From a checkpoint of a small transformer trained on Wikipedia.
Size: 14 layers, 3 heads of 128, MLP 1536 quick GELU.
Training: a variant of Muon for these matrices, 6414 steps.
MLP neurons of a small language model. Each row is named by its layer, matrix (up: input weights) and neuron, and shows model dimensions 160-223. Each number is 200 + 40 x the weight over its row's rms, rounded and kept within 0 to 999.
After each neuron's rows, "fires after" lists the tokens most often just before its 100 highest values on Wikipedia text that the model never trained on.

L4.up1125,244,232,182,177,205,253,94,213,229,148,139,227,228,240,261,175,218,171,264,223,244,173,238,183,174,185,232,194,233,262,217,227,274,213,245,318,224,175,231,153,152,295,239,232,220,206,264,167,139,155,218,219,169,212,145,250,158,241,259,172,158,244,205,230
fires after: " 8", " 7", " 6", " 9", " f"

L5.up1462,207,163,119,199,256,232,189,221,163,224,191,166,199,157,208,199,185,215,202,203,158,186,231,132,202,185,174,214,203,201,257,199,214,219,150,192,179,182,286,192,279,213,244,246,248,133,249,241,169,254,165,120,203,308,176,174,257,160,197,186,201,200,217,190
fires after: "\n", " in", "or"

L4.up1501,162,217,264,220,185,224,191,161,101,146,242,234,190,208,173,215,156,208,252,264,191,151,159,235,212,183,154,170,240,198,164,197,181,224,231,199,143,151,292,115,149,164,282,157,218,95,252,195,203,206,139,168,193,261,234,221,221,239,180,285,243,245,177,237
fires after: "\n", "-", " min", " Mc", " re", " Min"

L10.up331,158,171,184,159,191,231,177,158,151,285,208,186,201,267,130,212,140,241,236,130,195,208,304,164,227,205,175,225,182,174,207,206,129,196,238,188,241,199,220,147,233,164,135,205,190,237,188,195,226,292,169,222,149,197,209,224,102,151,134,161,216,267,226,232
fires after: ".", ",", " U", " at"

L4.up364,211,241,222,133,215,132,251,163,178,212,177,186,246,102,186,147,195,200,190,154,221,197,178,157,261,193,239,214,277,180,189,191,226,188,126,198,189,178,214,211,247,179,175,147,206,186,263,181,226,217,216,209,286,267,221,222,244,190,275,143,177,210,196,151
fires after: " K", "ap", " M", " I", "im", " G"

L5.up76,232,296,173,208,155,198,170,241,175,219,181,117,177,162,125,208,187,197,236,213,251,195,182,176,202,184,198,179,216,225,244,255,200,184,280,200,220,192,179,169,238,196,230,81,161,94,139,114,238,184,191,183,203,243,182,236,186,216,207,206,177,231,147,251
fires after: "-", " Website", ":", "/", "ü"

L4.up541,180,188,264,173,207,186,208,226,184,219,199,206,211,235,231,205,196,154,188,218,249,162,203,234,168,210,224,199,181,171,184,168,200,187,149,222,177,148,144,175,200,193,262,228,248,209,169,117,160,212,222,140,193,213,184,174,175,201,168,147,228,220,175,195
fires after: " re", " serv", " com", " compet", " rep", " ev"

L7.up1166,272,198,252,207,185,194,223,219,258,215,204,180,300,212,211,196,217,228,234,267,194,217,183,244,218,163,129,231,243,143,209,170,226,199,200,185,230,203,198,238,236,265,219,154,200,239,156,172,253,201,149,207,230,169,155,219,198,155,195,185,217,198,165,240
fires after: "\n", " 0", " s", " Goals", " S", "S"

L7.up1313,232,160,145,221,159,243,199,117,232,170,230,148,186,202,178,273,192,195,196,269,280,264,177,222,234,258,125,176,216,202,174,164,126,182,148,245,168,172,200,155,217,227,244,259,224,168,192,114,201,198,234,231,215,203,182,200,219,166,196,245,178,164,195,179
fires after: "\n", " N", "'", " over", "-"

L5.up115,198,184,109,232,212,302,205,273,204,225,197,190,215,190,157,169,187,254,234,175,246,202,135,169,218,117,256,170,220,200,219,163,163,159,203,165,213,159,190,188,239,211,215,282,115,220,197,145,126,230,134,170,173,251,198,248,143,298,125,238,178,168,215,223
fires after: "–", "-", " in", " N", " opp"